MLP neurons of a small language model. Each row is named by its layer, matrix (up: input weights; down: output weights) and neuron, and shows model dimensions 160-415. Each number is 500 + 40 x the weight over its row's rms, rounded and kept within 0 to 999. Numbers have three digits each.
After each neuron's rows, "fires after" lists the tokens most often just before its 100 highest values on Wikipedia text that the model never trained on.

L3.up1651:406546452488507527507499517412532492531418517574463499501538514473534505483463419500506461487400466433545559508587435524498506443501540521488497445499481483536488518464458457498535465518540565496444546552516506561580546548468508544499487519509550453455448443449562540522507535507595482577446569473527502526491530434455527512452510483528499507522576518480525516421453547480510464496492509456442505382486476521450512490512514495506505461433440536553481516461477509484506564560502545447506491450488439495481505437447502503552539486535593448489553510474498492525500491497481480483423470500507444520499482473529526512485455565457546451474484526514525500440533551503431566483571463466460526590471520485469574461416435501505460560504518503458489509465499554515561529485481539
L3.down1651:513500515487473493437565481505510530482540489477545540498503479538554517482501546439547439519463485487461563521507416526556482488451487517522532515477428492510521569459480481518522574450513479479446515480512505602495482440455529516459477463446511480480539533468492466457495414575466451476495497489497529481497539486508499452502524468525544483523449493469441516471446467482534472521522483500506527527534452550515448500543536510575512531470506517584510479428526513476500468469532544447538519462520574411489567409507518456513422478476458431586545471546438504477485519535539415486499474490436510490506509436529501529515500401401520453536556488550492437449449540546540470443509495501489535493556515516524467458433496551514373511505460424451519522467549389476565426494495517
fires after: ",", " c", " w", " s", " May"

L3.up1213:549457412513477498444419477569443510426452497534439550431477514474548544501492506532525489528444482540552529503487486530518548509495554535497531465470507542484477506516495576508507564516511486491544506479450424566503468492552576416491516501494523452477443534495466459533482461493537544467458514468514459511527512534551517525448504513514552515519507514541546460497545472556523523427495468543453432461552461437460515468502514554488506485538510499569508540487497475473477481457497456571518436536469503519493604520517531491483558531460575538481436478552483551601442569457573452417492484497567562493483543498546534519524472527473563487572488481465524463539432517494492516507541545492507558571428555493529525512533545480484471445505539560484426460504472510513436435492530521
L3.down1213:496481507399460455501515505509485459514515550509545499572503558485540530464536456529495432550517565443405479517477511540512479506521394530496425460514483479469475464422543483480498467498489537559535470540511453466494515520494501490469514521504512524547468542441464496491494500465478459487573462513451617525516488508479462434556503453456505495521541462479494465445506466480560503420488500552514530459505487461457535503456533530463539545491446513430431460552490477509512441514472542565455484517411507446476583503543538520419468542507469481516492481519445570542527514484434507512489430559441468491475482508457451432479511561548507469529494510543516473568469496519562507539503551508451532531527481528546512527484479440431472440507479489565536467522505403440459477484557479
fires after: " J", " S", " U", " T", " s", "T"

L4.up345:460541547516440483497479474401553477534431550524509461542427540500578516576470459472516566545385499507465427513493506475543514543548563505513527494518498508504478544502546502426486511455541499477474579540428506534531455462525538526439519497492520491494484512498527522530510479542559504492510548446487504489465440553512531618516516520494366577475528494468516483539555520506482551464555471422490532454494520527509481462426473520476487478492520464487499516444535498502492502536554501517485479478446468494501519514416590532567482487479545462472499498535525500498526541493499492584498424531534540461491518428506496517515553575473463544504498419429452502504529541461467538471461441553468534537480541542426494467532543513544586544445444478454464515563535529474546460561467456
L4.down345:470521506501542544545493473485513530546509528507467538500496507509442498446500490505492548550521440496456422477504456517421433516529467424491487514436532463587488567538453487465571539465468478543513529446467488511461524513467466530506533516450518511520490473530516424532466562555452535507523455529509522475490514422518547542504441448486575485520525566502513505499563538521487443570577480514532535540530421537472516505532536599518493478472467536487449553476490502405539432483505552448538547502503508523481526475540544540512548490541563547523506487509500482505504479434489591502433584480499529565441537501568443527542552485555479483506503522483531567538555538451502531535591500536503558479482560469556542531525429495477484547563530391471509462460549471529606462534523457
fires after: " s", " w", " att", "ug", " t", " was"

L4.up991:498514488504500574513509480519616530466487541555495526463526474482504524469452540467495471418475459462552547477448503531498522518496452540486551472485512526484589470481459517519471473432501505502550531465534485503465460551482543514492415543540496514489467546495550567551515497549521493531535479534415555472500596472474463525540536509551499460512520392372503476479459491513555510497478490515484495388470532480527544502577536479481546527517560475487580463536508499605484523490506474503497468571407501545573426534472529456506514544504469462438490561492429505529525536550476555531445482477476518521443473471429533453455529552479511492577510464525479552461564522493468450525491501559422494519509459538457479486570477526456445479523477463450496525489536556443524489584419448
L4.down991:516487543551510465486447519493508434554487527463498451535495452445544463519417436484520541456485614475457460497573471489523565456484501481540551580494534543557512544484479540498581457550525423458430502484572545489517547509519527591444521485484437489458495502462476481512516572399580537484540526422529459527498439452534441523513504511560471546506428497568525522500502481513499544489472509510505470474510570468525468498505504580554535541498484530544533468486465522508528516466501450449492486474496541470555465502509494495479449524539514546498463486491508489528531576543511540568548454511527551403564531415526489449460514504504576525507462561477495558555554487488485500486490432519546542459493513462520500501450511485454512539463457562509476517477512496515548558540405522
fires after: "w", " B", "B", " b", "rough", " G"

L4.up893:461511511487528550513458569459546484471544531449531433556438468499520452462488484436445526512489536514539528475488482509509560494463498543556510515542544490473540534489514497569432522527506566488493524486460529524482533501509600493588468510460457493519467568509427558594511567507484558480522501563492456492507594483547499566534474495459541540492460558459479511521445571421514478453507525459452512566471433539463439505518493375497525509501487523467527509543550562466569469486462516491482443499535510529532461502390568527490428505498527460472501502479484507474493547491531516497406511554455476488534474527524506508492520508556491485572506484528409539483516477499426469468515442586497493526501506529438493462536535421458587495521575418468509513491539507466566498462562496
L4.down893:513473496497429486515446480442481462588504454406471453501446481509479545560498511543512492551486428568453431417549537548521458507526487482503470453440495527507546491438528414441486533526532523485567546471555505474441507508561503480600518536534462511504523529484473441549479565484561526551502466515466490450601489544522588446495428469453489446453509531466554450414519504481529531501495472495463534490559453400554520508430532493557491450441489504467523497536419541506507536505495518483509435482536497508544526470457464487506446439446530514529515506498535504496526430512497526478520446557417459396550539522483460490472522506525532475520424477546466456476502498536465512467522488506539504518481522449478477520480475555455511573519535449457508533489522531535491491605451511
fires after: " b", " D", " B", " d", "D", "R"

L3.up681:476554554489502472465535495462484449493514497570465484438499498511605488552504459485461468495506445454454471544544474499517501516432556452471502463501564512498468451515460503534523408456482567475514504438521565557460476511521549441529498552544513499512544497473505520477470527533497487471439474509526508479468458420547496514454502565467492549485488550582475443499589448445505507517458502494493550574471534512587478414520514554547484371513479458447477499490449618492484485489521513461480537484478548494499436522460564510571460507448525538473445552476538455470465515473477522551489452527562561509460481462455529524538488509474494458550534477426479513469463476443530499498440520521511527481514446583471488571451503499492514512447461518438506531498604533490517509528542534
L3.down681:462533457564448562567564473387515530489498468441393459452462461465507459531496536498553519508540483425492523462496567552574481533515493534498522495480528512520526532460512483519544507549486469449501427531448487471482432456496560521475532489530461558477476529520483532490509479558507609523517446527417510503553472402509497516568518500546528441460448538518533539502414504482512568514494414511482503557450443531578414490503514471533491450517479569517509550531447511447510470445616547447443513497495495515496415521549543473527537548508504557486467546485501532505478496541580484499507576515556536429558499512532513469478485598470475503502532501479414548516479541505532527476537493491605441465522475553450506503541482538436544475518530495576423477442476477551495548468517527
fires after: " ex", " v", " pr", "d", " Al", " m"

L4.up672:459539546547515527451501532496529418506471461522520509537479521495541576485484466497479536544474519484479459511482496489536464529565460534452452485502464492603465480431539476508413524520514459507572491518536460518574489497529448477518416534442565517524499489513473468490507486479457516549482467481482514497494486513432462452465505548507538453485494422484494500570435461507495468477520498478550468456512480520454523461527475507557544523477463535566455596554441544468493539501497465481548482437458537520502545513508530536499483459527464495449546550532463433500522554516446471506531532469518433500486468462485487450549471432449460523513475536558456422515495498524457564497490489615497491557503411533519536478470622621428473432453460560457443545496540445414539472513470528
L4.down672:491445445463557500585502501502557470453532545486486491482492485503564439444518503507580495475464465439468499488501529542486461496484504517493428558500432531515507547540486490453479482467476498606484409451531491539478520556502472461499498537480516517500505480526455459531483517521486484435488573473510494471475414527463492565522590505492488498544508500445514499510537538480548470473520545521495450443531527485523526507484500564510487504536499500535539493563516427479474574485508445524438529503508495446486487452535518471433496533494492554540502547532537561515432430561488421417541472468552505432406459487507563470514537430537534529517493541475493480513504501485523424524484590492527472434526528516426517514518516547507578568459451516563532505549456484502527426547531573
fires after: " L", "ol", " R", "on", "val"

L4.up412:504446477528511460464440458496492455456445502484467508504528491562541492556506505443614443476444506530496542526452477523479489569486493548530556451551516505466450523474444447453510532546472519475499454459485557517458470505503541551497517498480528480425492425525473439524520555511517467550468539477446512472502586510477506513464528486479452548543442491479546527482535419530468482513487513428512458483487493546470438457505471534507533451449544487482462480526475610480538525471529505528468428503461483487559534482553550538499554530512486561504541561540564499440489470483482505470462491529485517457480446421452588483507549499496543428493445538552450516513551548475608490490529562467459511465468491471472523484494531516519474504452534513537478574509515458454466509448474508
L4.down412:466469490496481526486511545531463496459452602523520515570526550535526445517478511481447479577479533495535543471520426492486540475461531524559450480510541511497494500469532541531543513515436514494501518526496544486571527549559434425512464492494423456489466494465529495527522545508516547485528433483456505451528537496536505468552464464492535467443528513441490490532546481527527401388472491504491462530526530530503458519477467571464499437488467457540425435513509522524463480491478529504516494494493475494551510433534460447482487535450499457497519497513503452447449558510454476538528488391519495484536556478467447477479548523452557474512536572489452539486509500479587472559524493504436534470505531506504512502491530585571508452455456505487472499478502450546494465404488499
fires after: " T", " G", "st", " St", "T", " v"

L3.up693:470480442480425496564557506486470440454480413449508512455572484502557536508525452501434510484523516552606479477433513503464437471555555466458447470514476457490535531516520541453533466488494455480530532596443476511467517508496493513536529502542528569590550475482484479448406498506405520502538517520428499486460522465584599447508504551513490534460510491450561535512486542497400456424484461512525489483453560539488431551552555474516474576496462476372479469490508533448433475493538483457481453528502480463493507496442545482511541461461569621504495475533544575507518496487572494528494449475507554446523524528477520522490468508551488498484520490494531529476551468515487470420489495555496505476483513455465532489533487451455533516513499435488490496456500496553530494435495554
L3.down693:537435467539512478523505520552515439507587502503526541490474479550490417523440585544468579517520503495450457505580525537488490551473461510474521573484482481560495487505488481444491536471469538519615521472524476507620499495473505485591503494485500528423582497456513507482519515555538516513494532519514507579472535515502489462554506526431472468535453452485493456479491485587483471472508494474493505536552456511474498463503499440474486425542499490557483552427499481539465524493478513537421547491497494553514484486567495486512520471463533467538486471483538458450446464443560455487552480600557438436412535447586482520488474466452481541564416478506545551505452493474522533535525458457510464471425451487552478507514469474480480471484512572462450487490468473464454586558511497
fires after: " T", " d", " Lab", " disc", " D", " m"

L4.up454:595429473430520531516457497439504497562535497454472498504548549540486499502534451511490426506485516542515569559499510470503433517502490504495500383456560497593578559442410437605512449401527445465443484549514471456495499485533476481529509525393496546494480554565470482524494568530569385501478498477519502441455518460579527452507458536475487478577449470540515485493565527469504491488471592482518479521455476486533518497490463519485496511487562389482484508524523570461563579549529496480513510502487558576413474559516531527522495505433527451520483518510481472478509459469505519484485454455459508458496488543512540508570463447493534508455504431526514529522443500520491602527481550515472541473464395480517493506432513460531499561519580461454441521484497559492498559538485587
L4.down454:584498543465514437556557405491506544471488532462490468516486479554510478532520475538500401494490529453521514507511453504505528470446466563465505477535518484463547506486540439484499464459544489484558552586464498507465453517435518497489531480502495457446556456571487457514487507429528470478504448531522486420524500528438572445579479517525552532464536460469466478458529524509502519470499557496487474408469547485460490502533467448514427446569501408415443599479626518501430534423498508440510535529530512473502516448573536492478552499549443483559502548542507423530499500475457473456508508468510449478488527493502486474517502459480512500463397559533579512534479498474590550521481423459507454487483450543509492459590487459516471508502476491434484474503478499495543438483511468
fires after: " D", " T", "at", "ad", " Sant", "D"

L3.up850:509447577469498439449447461492463498457538413468422532503505532526515569484490416528471507544520489533541537484484478505451533441531504479542533521494560454559544520449522514453504506470513426446507491545512517463468470465525520507474501620507572487451495501529488490548488468484471450566464488463414480486456460447551525524557523377458426514480463470475544531616522454468489588463530505486491486462427531521505499419597481462499509463472482453474460458489545500502476513496501554548463462514534571423481502545569512417527487532539439423430441547460508451484496482502510566453557529470527524496459519515480498526475523528481513476488512404460482501473476473542454554466495523428485526481506471561536499554478459479373525563520475487478491498522499493553483499464532507
L3.down850:510509538494559520516562505427546494498544530492467563455556463553506517496493504500563470439511454419517424502528550485460469498495497528516551551505509525500552523496524432483477506469483503544508514502523471501486582561505459529569481459460499476576461526496426433469450437496474491539506469495563516523460563544469471456538531516539545526484489527512495460439541509510489536499531474445525492453522446593474453445501449480429487475551439493476545586501495483465458467566512537521440533504567477496504435519409498490509536514487465495442542549494460538431526500576503444540479489490449467488486470448557530458568514595422508566514461493472536496545518498544478416471546503483519534515461416507494502521447448477479504490434511466431513513449493466523514518574568517
fires after: " d", " D", "l", " L", "ur", "D"

L3.up235:517495510544512541450470558474506528530461526527472464479522529418425501508463504496521460519530525448436552454470490556522512540516506441579452613428460512586435492497466519453470490518430492520473500492533456531548469503474435475517510470528485480451502554506537476535500498568583466481579457446484481570517496535537531520446448537477457477559472437529545529516478491463501530495522508485479491489535555475471476520498494450460520483561446512543556486517455405555469510575487483549529528559522489456538488509529461545423494497549464476449481561472496551466467507592412458483553469524398497476563477488465489461589526501501477498476585499479563548552462504526503560470494527504521465559485463502488409570565512489471477534479552535528433453454494514425513479468488499
L3.down235:563492444525537494543496541528563486533476457528440430479506521504550500540484494510502496481508526523516469452449465434480503501454580484428503519401507508515511492441490512540508505577434594481493476470583527525543500484481457543527475507558474519542545519499531535553510462475489571514543549454456517511476449492503430473475496496515462516468447504509470523540446533465516530529477574444522454510488539526533518506556440480552513472535482515434530456521462532428428546594489489440458523522516586452521486521484559481519511481589475505479484563461548522488508469471490493476484524435516485596527503481539502510577488502476576475526474491528472407457514573514503524472443555462554521422516522484467477490578531618547455541432450438505544504444476466543489414508475497
fires after: " L", " R", " B", "B", "R", "b"

L3.up960:543395505470513445503543448433472553435455514455480494493463533495526523485472544524410446471481457443476530490453509538497486490452530474478497512476448459534452490489541540480566459469456478493454537541419503475448501485495485488504476550497444481501539546535473472394452458498495535520423508546539471474520582545496488521503437537481414497594507496450596467518519551538435475396492556475488423542529449516512503499463576538491552471602498549570523529530580525558537519594486519505557536580525519545500489572499525489529545450495466477497490428544468488494536477493555531494485442524399526512503535419456461486501522491449512543562481481553515574495466476444476528528535511488445553559521403590445495508470465463555493559497481520530475487528509459497540470453435460
L3.down960:525507442545537517448516450483560523457502569477534531494525437492505543525480526536475558603510533525506571504496474522498472489389553498473493532483589525531490556455478490449540481420503470526488550476470530470412533563512507473537495432564388447519542534451572480534491481468451513478448467491541512523568600538506442521430540470507473503524473425521512536527492448515479588534482507503458462517465482488448523610480467459582483525549503518487479519528475592571497593480490491520516485532463433507507572430545453589413516546479551533527506521555488540417477516511534498456534553478518568527492458485493473493511553480458440476462452510564503420431474576520504519452565495469447482501488436470491529487490496463456522551456475493542566436485537524441436514482494444
fires after: " h", " M", " m", " H", "H", " le"

L3.up780:560536471579490499548521522475521496470485372544520495429524400488480483537529513544526451550504541433582482512526451465468529485497471512499489447501495539537470614551511533525466527498552524488481502517444527503495429505552483566504494508506525556523486518444484534424525507437441482547429517462497496519453523486599472541512548458460471516461439493491463559474470581379516569575547516520461470577555540536499510481463476487483467459527440551503468490539507503543524463553460509538471492508462545470512497483445508508511439498478516474532492608504496578532488469406498516484500500529461549519517502526552531539449487499474525469468533480503523467474492492465515470543560493517482474487516485455520485540538455425516554497530545535464510489526582493401505541488561571
L3.down780:531536491489561518474481472490490436497522481547472457477466528408458513475444451538460481464536576555484521466436495452569486467503546557381462542488496495518506503550517552602461521526503419468473450495542554550411467470560487541551500511489543598477462448551479440500463476523530589485502549539473488440491450437458551495451578482473409425483542528516537547593503578480501476475507532548491492506505495530490566441533555407461489564507472527541505470468526484516504547495501504408546509407504525515440516504484562521543442553507481517512514508511498495547406454527463432514551497512532497415509506459533518523483542461496462536554495416509497446465583445514562450513465513521507441490529476508455456459543559580480548455572434458436528516429550523508542483497479517
fires after: " C", " f", " Sp", " b", " F", " sp"

L3.up1527:464540524533516527413535532562497526525454501507519471532577488491480517516508483473468518473505505487602531556449499534585489507454538503438537444437465492499542436491500566499509433515413503534499494506486468529554440484539495414536529483524569498602503505457507557521520517524483430531452439509461491487522507582585519555533570449481567479519527549491518459465562467513533507455529548491567537551477511592490511458470487524474489534449559454550478612428510461469511558443518472476440457455473466496413461419503519491545531486517507500505424497501455482559495498511485540564518453506453503481535506448490491456520489538430484512485431506518459514488483414506497564534513500564475480544486498463517499467504448502590440445558494470425512547409536510520509555518598533
L3.down1527:435511412532506518531504536454481548455475478567519529478461509487519514460471519498527555508494456508532523495425519470582529491477450584477456533524491471525493498551519491541532452496500575458407482496516550509497461542521510542478478475502517486436558445548526490501508517506490556491539454516521475480523468502466507426539462482474492513510495465561562451525451456506517471536437555539419476511512476474474462541513513525490495433493469491521481479528444553453515530507521510415532486542551558555433477573518464593530401461528455557465544559467516482445528494463576572450556492526570625502495496511530460534505448572440542534497487545542535494508425498561476577444497499492438495469469496514433522473519541498440428492487556556484508472586487469480443495466513498
fires after: " m", " s", " v", "ank", " dec"

L4.up445:465486398507478486546470469497475474456518547538521418460510513446467555435500488453457487501474514532541533555456421477540435496497460483469429434538457497456438487413500529518462462529506566460460482481561455537567464432491528537511376432513454534523561515544505500484552512510516560435512529509557447467549486494544500536465543457496486515442480471556514478443497529493491487544572470463522509499435496511514503452421472547500508519508510490511558421455443545463498571508534483552479566498516502502559504544551511495420518416488487450491504470516540513516486460496482473461468500469518452530447472484513514512441510565578413529435487511500522507429473511534509535544587475494548469475531533411512543508501558475561475481462544439517562554449544521469489476443423432
L4.down445:549503457500556526385485477488419460498554508472511557567564577532563508540484479480531534460514501488484460426595432472505428550429480531508489460453452507470424473466456507509540535442577475491525427549454506454513488527564507535572539475488536524551472545492484517561506473472417608449480436469446538556544499484442528502476489519524520469452606473446514450496543508571465465492504511443473489501539527518497517512526538567559454520522531483510488552510504455460522531537517494508493510504621438458541502458518554505522467553519526488536519450538450459486527448532484498479532488520480492532507545504519569448511521479530521463481481436508458545503439566478506548454452526493490473495548536432514508529521495460498480523473541426477501504476456459421518509485441497
fires after: " g", " G", " F", " B", " S", " K"

L3.up299:530471535542483457515495483496542556456492451466496502438570497575585530464524450516454471541440437569508519450492599503503486433483529550541441509497475474552560501481506522520515536501530583548471570550464546489428479478547550489580500486449501493509482514487480539526507427427511483426451508494480499451500554501547450496571520598485625559530412533491510452507518588501507496543473515514544475532504533524483517441550539488498517466536491447494492555397514436578481458510459537494474558569476493508512567492441428449526587486497527459542481463599557558462519471525428517496448460464504515466467562519513482557516541510559466498497466574587485514480477525496543533526446552467496457436476477526507567515466498473567488474557492446523518527526504477514506559522488484
L3.down299:480503524575581504527530525461513471508546523486544393559508517482472455578461495529475486466467495577530458529473480447557444433503488486509532506513503539508541553529498521496535480440587442547472492513478517405493514470512573442527482446539484553478546470493447531440563469496546508535435502503465494433562463504456476508519488451533460537526493498575479527490534474535501532541516456476513553510505524522550516428530568449523503493546440557546489443456496476520595512501480475445524511489439559462538575445504457548529500620435588443512469462481519529425541487527440513473481543458526488463451486498519487492603523440574483476462443443514500506478483519522480486539538476498559515496501485521531477543554428427462466499515482474538534507432449458494517551530553472
fires after: " B", " H", " D", "B", " M", " K"

L3.up1687:486523475501574505515496523494496481499501523558499495534508537460495515503485453571500449479509425463497433343506521460540517442452458534430510511480452493533497541476525458481409521513498544522512512567503433522539444535456492549548498518460501455408544526405486485493577525524451539482473465505551529540432468440541440514465476446530484539481528473506553518535473513462463557492427536478510491595486484534353526574469524508512484468557478461490421443500556545475442535527535467532509488535472488477518460508509540504534513508470551468506511554490510488464520582577502549467536488524528475469531551446509580465519520495483461457481503450412496500421477510516417567523528492455494497506508417497517536484496549564494529456470502559510481498580530522469437492580585498
L3.down1687:498512415495543556478482448496556521500431497547433495485447507559454584491508545523527485504525579576471529489542495461520489556504502515441522508563488465544514432457455482506453551519413479520525530367524476541474477507521466442442455434517467507477524573488455501514478494516475539514450440587464486510449507540507468575462467524509493419453551477472545549544551480467487450522486552487460513543543429496507537466550455522492503497491492415497456519537534473534459513560526511524444496602534463442548507543523524489552540420591505477495440470446532482480511495496505464533516484576492481493516448478520492545454541509505476564438561492523505472565530501488440468496446525484510508423484481479494536590521537552537519572489515534528496518556467524531496439461510488
fires after: ",", " C", " L", " Port", " R", "ry"

L4.up1126:549547605423464464487506462483461556467512639554467460451503471437490533584444528511491548564468528481553427497452477539483513480468378518430469495495502538521586567525465532552488534515500517454526564546527492485469491506459533477482518510459504485515618500461478470475555612537530493490434509563545453498487496484495502486478510476515492488534506455470455480487490448455332492493487483484477527471520520545464442511504466494504484447546436458520422491547546509504516500529521508548454516466510457503523445487501391449494534444516452530474472569480468423511454503525508477567437419521530497479534482512518508500558482381562548509546464436413547457528523543477497499462539494488519535430524474466469543453516442473479530545465498523462447557452444459534485469538532532
L4.down1126:491440497484485541583544489482604576517505524505496532493472579465569465418507477532507512516483507431518569499537473495490501494521464515538566501511440471468483516496400549476515518564490588500512526468485517477569506485503510505454548491504457476561475526494484465476527549500500531498475483577493541512501554535494473535422512502494470419551496512424507422456433530551522449507511445483500441408468466484472522375510441481459428445541450501558506558490526515482551520477469537455468497474479592483443449517436531375492513485427522550476514516495455553453482505552473505493480404545499442449546484494531517500522520507444566475555514501535487599491499430510520429463498474461531462521472458478437528511457364508549578483492523547484469459482491500495456480486422501
fires after: " J", " D", " s", " d", " S"

L3.up730:490443523474515505496552524510477481494469492581534465437506565548510508531451440530535543498509474475475546511498471525537546567508439498502467528451493462432592475480541455471459468424505563554452501504506425441488528581469565424516510555448446541457450451537461522508514501563486497522467455446482481494460464457511423516526492485491569528481431475486521575468557465524500489451438524487503449525518472475484546520563500462463512450536506417498492463570469546441494501513455502490500463513536458523567497547464491440503533441518512566533535497583385543490537461608447581477459516522480471552446496480477490494508489571487483504502549547460498491370427474486500591501499458452454458483434542482479523520489452542562564482519490542448462492472499462441545511444480490
L3.down730:449508501504510498460475558469514447463515490474514459480596495516430547491490454515543533511429489576582526571525495528532524480472559512418584483506427488481492499505440464470546504441520524517525485499516462435555495512471526470479577458463419464480497476482416486581518418473497497565463455461512474545438448489511513547573494499580473485423538467451462478477525539499494481543513457484508483432510520447564494560511438517512547431487428409533466507533460475474535467486454518435568476549469477588456558429523483469488513516487592527525462485471566509500479474498450553487512596527575552450468407459462479493596482478486461521531486499509507464483602528489532405571447395489520497491454587503474533466502507517434554465565500562502509466512486509405486496505492463
fires after: " D", " B", " d", " G", "y"

L3.up66:582470564445489433511489472494612449472455497533564447488451489474501514487505465497587464536475502489524448477520497539606556480575500518494446541503514474425529484436483526464453427482526448526502482525568463469544426450452491466473498519448527484582442457458544468428536468475531525516529542522527483530534478462485483563509493444485479537552519545500495475509502540503557556517515526491540443468486497480526502506525461518520542533517480482515550504501544561482489550464489482471554472517541484567536493486523463494556578524457492485468498435563465468482511493458498518502537487591527461441522525541473554546530569540445502508455450483522535564498496518497458559470474500557569502505489479480539549429495490483468486507451578443529504501473496545523452523549454544
L3.down66:498493621458471565487520506416540526553484530438538531524446535527483553463552494528444519536486453473514464488521491422513466518379517503492565478455435534486549530564564482449564507484527480489544482514506586497632531453474500472496460484460497511572478488521534528490534505537525453467536549452457480457512457484509474517487482472504492529447497482460512478494413539470488534439583478426491504502548602595549490475475475512526450484490554511426495527548516539509533573509482514528461523487565509414603502462521466534527478530470506513500430481470482534529530481456483558442495456524510506501504486448469547490454514441498437527550473469495462503525514529471491512545503528463549527473464526498490517598487404453526568484449470528491521415516456551490446540543506496
fires after: " d", " D", "orn", " Al", "en", " the"

L4.up1105:449502516496501437411439571518494466522455550507496529568418486521463493480454501517511425490448485540484507487539434566458446436494456490495489482583561459500504526512517493526435513513532533596479414533475545551474520511538479509522553480531451606449513520536510570563470476497591471521496502458541478500497480447534529487475467512408492503492504461435510531536493482500516479476487550500473468464445586530485545517462489462521562560527481508522494529518459511558443508574470478524474457497511503478522499527462518576414493484502531445463556490505513452513484495532500571451453429534470507545544513483447531500483512442443498558445527496498586561472458468410566514491485490468557496459524520555506487538531467532520442523452520545539531578476540489498518557472511507
L4.down1105:408473438502515518563442491456458575469517473503480438473509466484474440581508494459569524532527471467490474502560527505473568514477537519465485497495546431575481501525495515422472530491501530568578552460461469465460424419563518517492469513467485484465451593455478568502476442543487477532480493509521522455452517501448452544430566497502511504466539505423468553566456490505488539504560531520494562418534514533482445558519470484527532532577448512519465552481525537509547546423486562440509500455608454526468507448509444524497557521582530522409475519478501543498512486462469509467530502434511567460532489446530497452539552531467458500506510519517463520471504636475498447458450435521413576541553506495507488521604514533480506483490445508587486442444445495488535447539477466
fires after: " B", " Le", " R", " N", ","

L3.up829:485499445555499510504501467493476537535492526488560519575557487463469504534519522544518540473525602482499498502445488470475526516492501538537479479455575546484555532530458455515517508508531446522491535507505583496421489448540508500497448507511473503472561456569516507457464525571489546553451488508544438534511538501520531469560573483503482426502479467511534517480442606453467563532579570512461460512496492453496461560488567576507514470518503530512505480475481438476486492490490562530464500464586514465512426507539514530504452496545461487553448532368518517546505415508425401478492564504527569480522516470463521415455512459416545451550470523479545472497465443425539562506498503441518488529448528529437507499481449501549457527471504491446467503481494562418484557511444504
L3.down829:493539457479540479484458547464473519570494518474480516535514500411454486523475487512462545545475535471564468567553501510530464521541487474495463508441572506582471558484489516501462483553488429472456476542490520508457535544531469481526486510467495470433494489460470542443499480472490513568510473414487469466508500421464489544507527545556410521541459485520550514538438568502562536499455539463540502562467583514494467536544517500525578472462539485515492555488550441475474536490576440491428460483513530488507470523418525537567526509513494516490515555468550498519518478481502476532391516501537525534450446459539536482490493503437418438499490477514444446439494461527489473494529460550497546466472471514474489424519416493467534534530532455495537449550543472514572605526536491
fires after: " App", " C", " camp", " rec", " Year", " Sp"

L3.up1290:489511561455470477497549506515565461535515588424445534502522497543487523479574447482497499483460500485463482424532449483506540542491549496426410443542515474480510463510460472546486482449522539484478573515492532458466504552482451505531461523481493509523473484478549519516496433480547558511538461493572510488503467495474531477546465470475540566418468489538494543495539500562546480487378553464521533562477446453543484482494502447440466464543440512476503561441537534525532520490482495455489502510464486497533483548570482486477575460390534483495425463510505549547511462478487488539530469482505469478561541452464489532536554484439488536576547493464526567531425528491505516437487524496516507550453517541487438577467628486448495557498506507518577565427530503471557529518525507
L3.down1290:555461514502545521415497488525535560454521485526476616500470530489508533494509525465513519471407568501473503535468503620516575546445559511520482386486489513558468582486490519486527468529575487522493477500532539539449489495408454495543486514530490530451529505536468469487495536544499504517485474470444459471503456513477532476487531531516450556554521408537555524550483427477450573518553504494484546578455489490492528466469522408420437441488488490468454563610506496543523451479465628458567445450593485516509490436473513495428501520479492565464498472465501481477481452511547472482472398499447510547505514535474513530442465477487472529484568478522473511484602511548557474533585481466495576518544503519476495500495479525524512432478483466460476423444525453529493497497491589
fires after: " D", "b", " d", " Mich", "h"

L3.up367:516465476544522499476451523524452535543483548428459484510562458460516529478507479533492526473512524500432466542522551492537538483562447495482511467593450477474548452474481542390496530477476486531526565464452471478454511561514491521516520489483497519456518555511533538549496522485518483537568540526515453520535574549567439446552506413468495454474475494451476535512477459548500568608519498535472392521513519506499494468503492492512475457564551472510518559505477564516515505550493452536510521491518497550590508520499432527552461512481460443491559478524509492500415441448451502459530485520511493557465473524434565495444500456451523500475560463412526534486516552515458510535487482499549512476437546490538572439491457525543496516519416503451473525476473431473465448628430519
L3.down367:519533532473474462501488491591544537543509452427542431511549509481504511486460513442499518543455499530527524477482581471498519520537476530518461515423488491508478428464441487474488488557505499527492583466506495488466512552488501539460449497481536545509494556468503502476470457469461545431523507492549376492417435480532435457513540561452430536549526496524479552508485577482454524478463523481437494569512478520531574502458487510554504520469490518498547560543504505601475461507531529513453475526516548526496530573447494494520414506475471476492459446421479567431507530511437451530537523524537472431465484495509458537506529480497512429483473520540475554556532502498427536530512497509493465547450548530535575543480541502507537458562567466495450452527501527493471482512470507
fires after: " J", " |", " R", "le"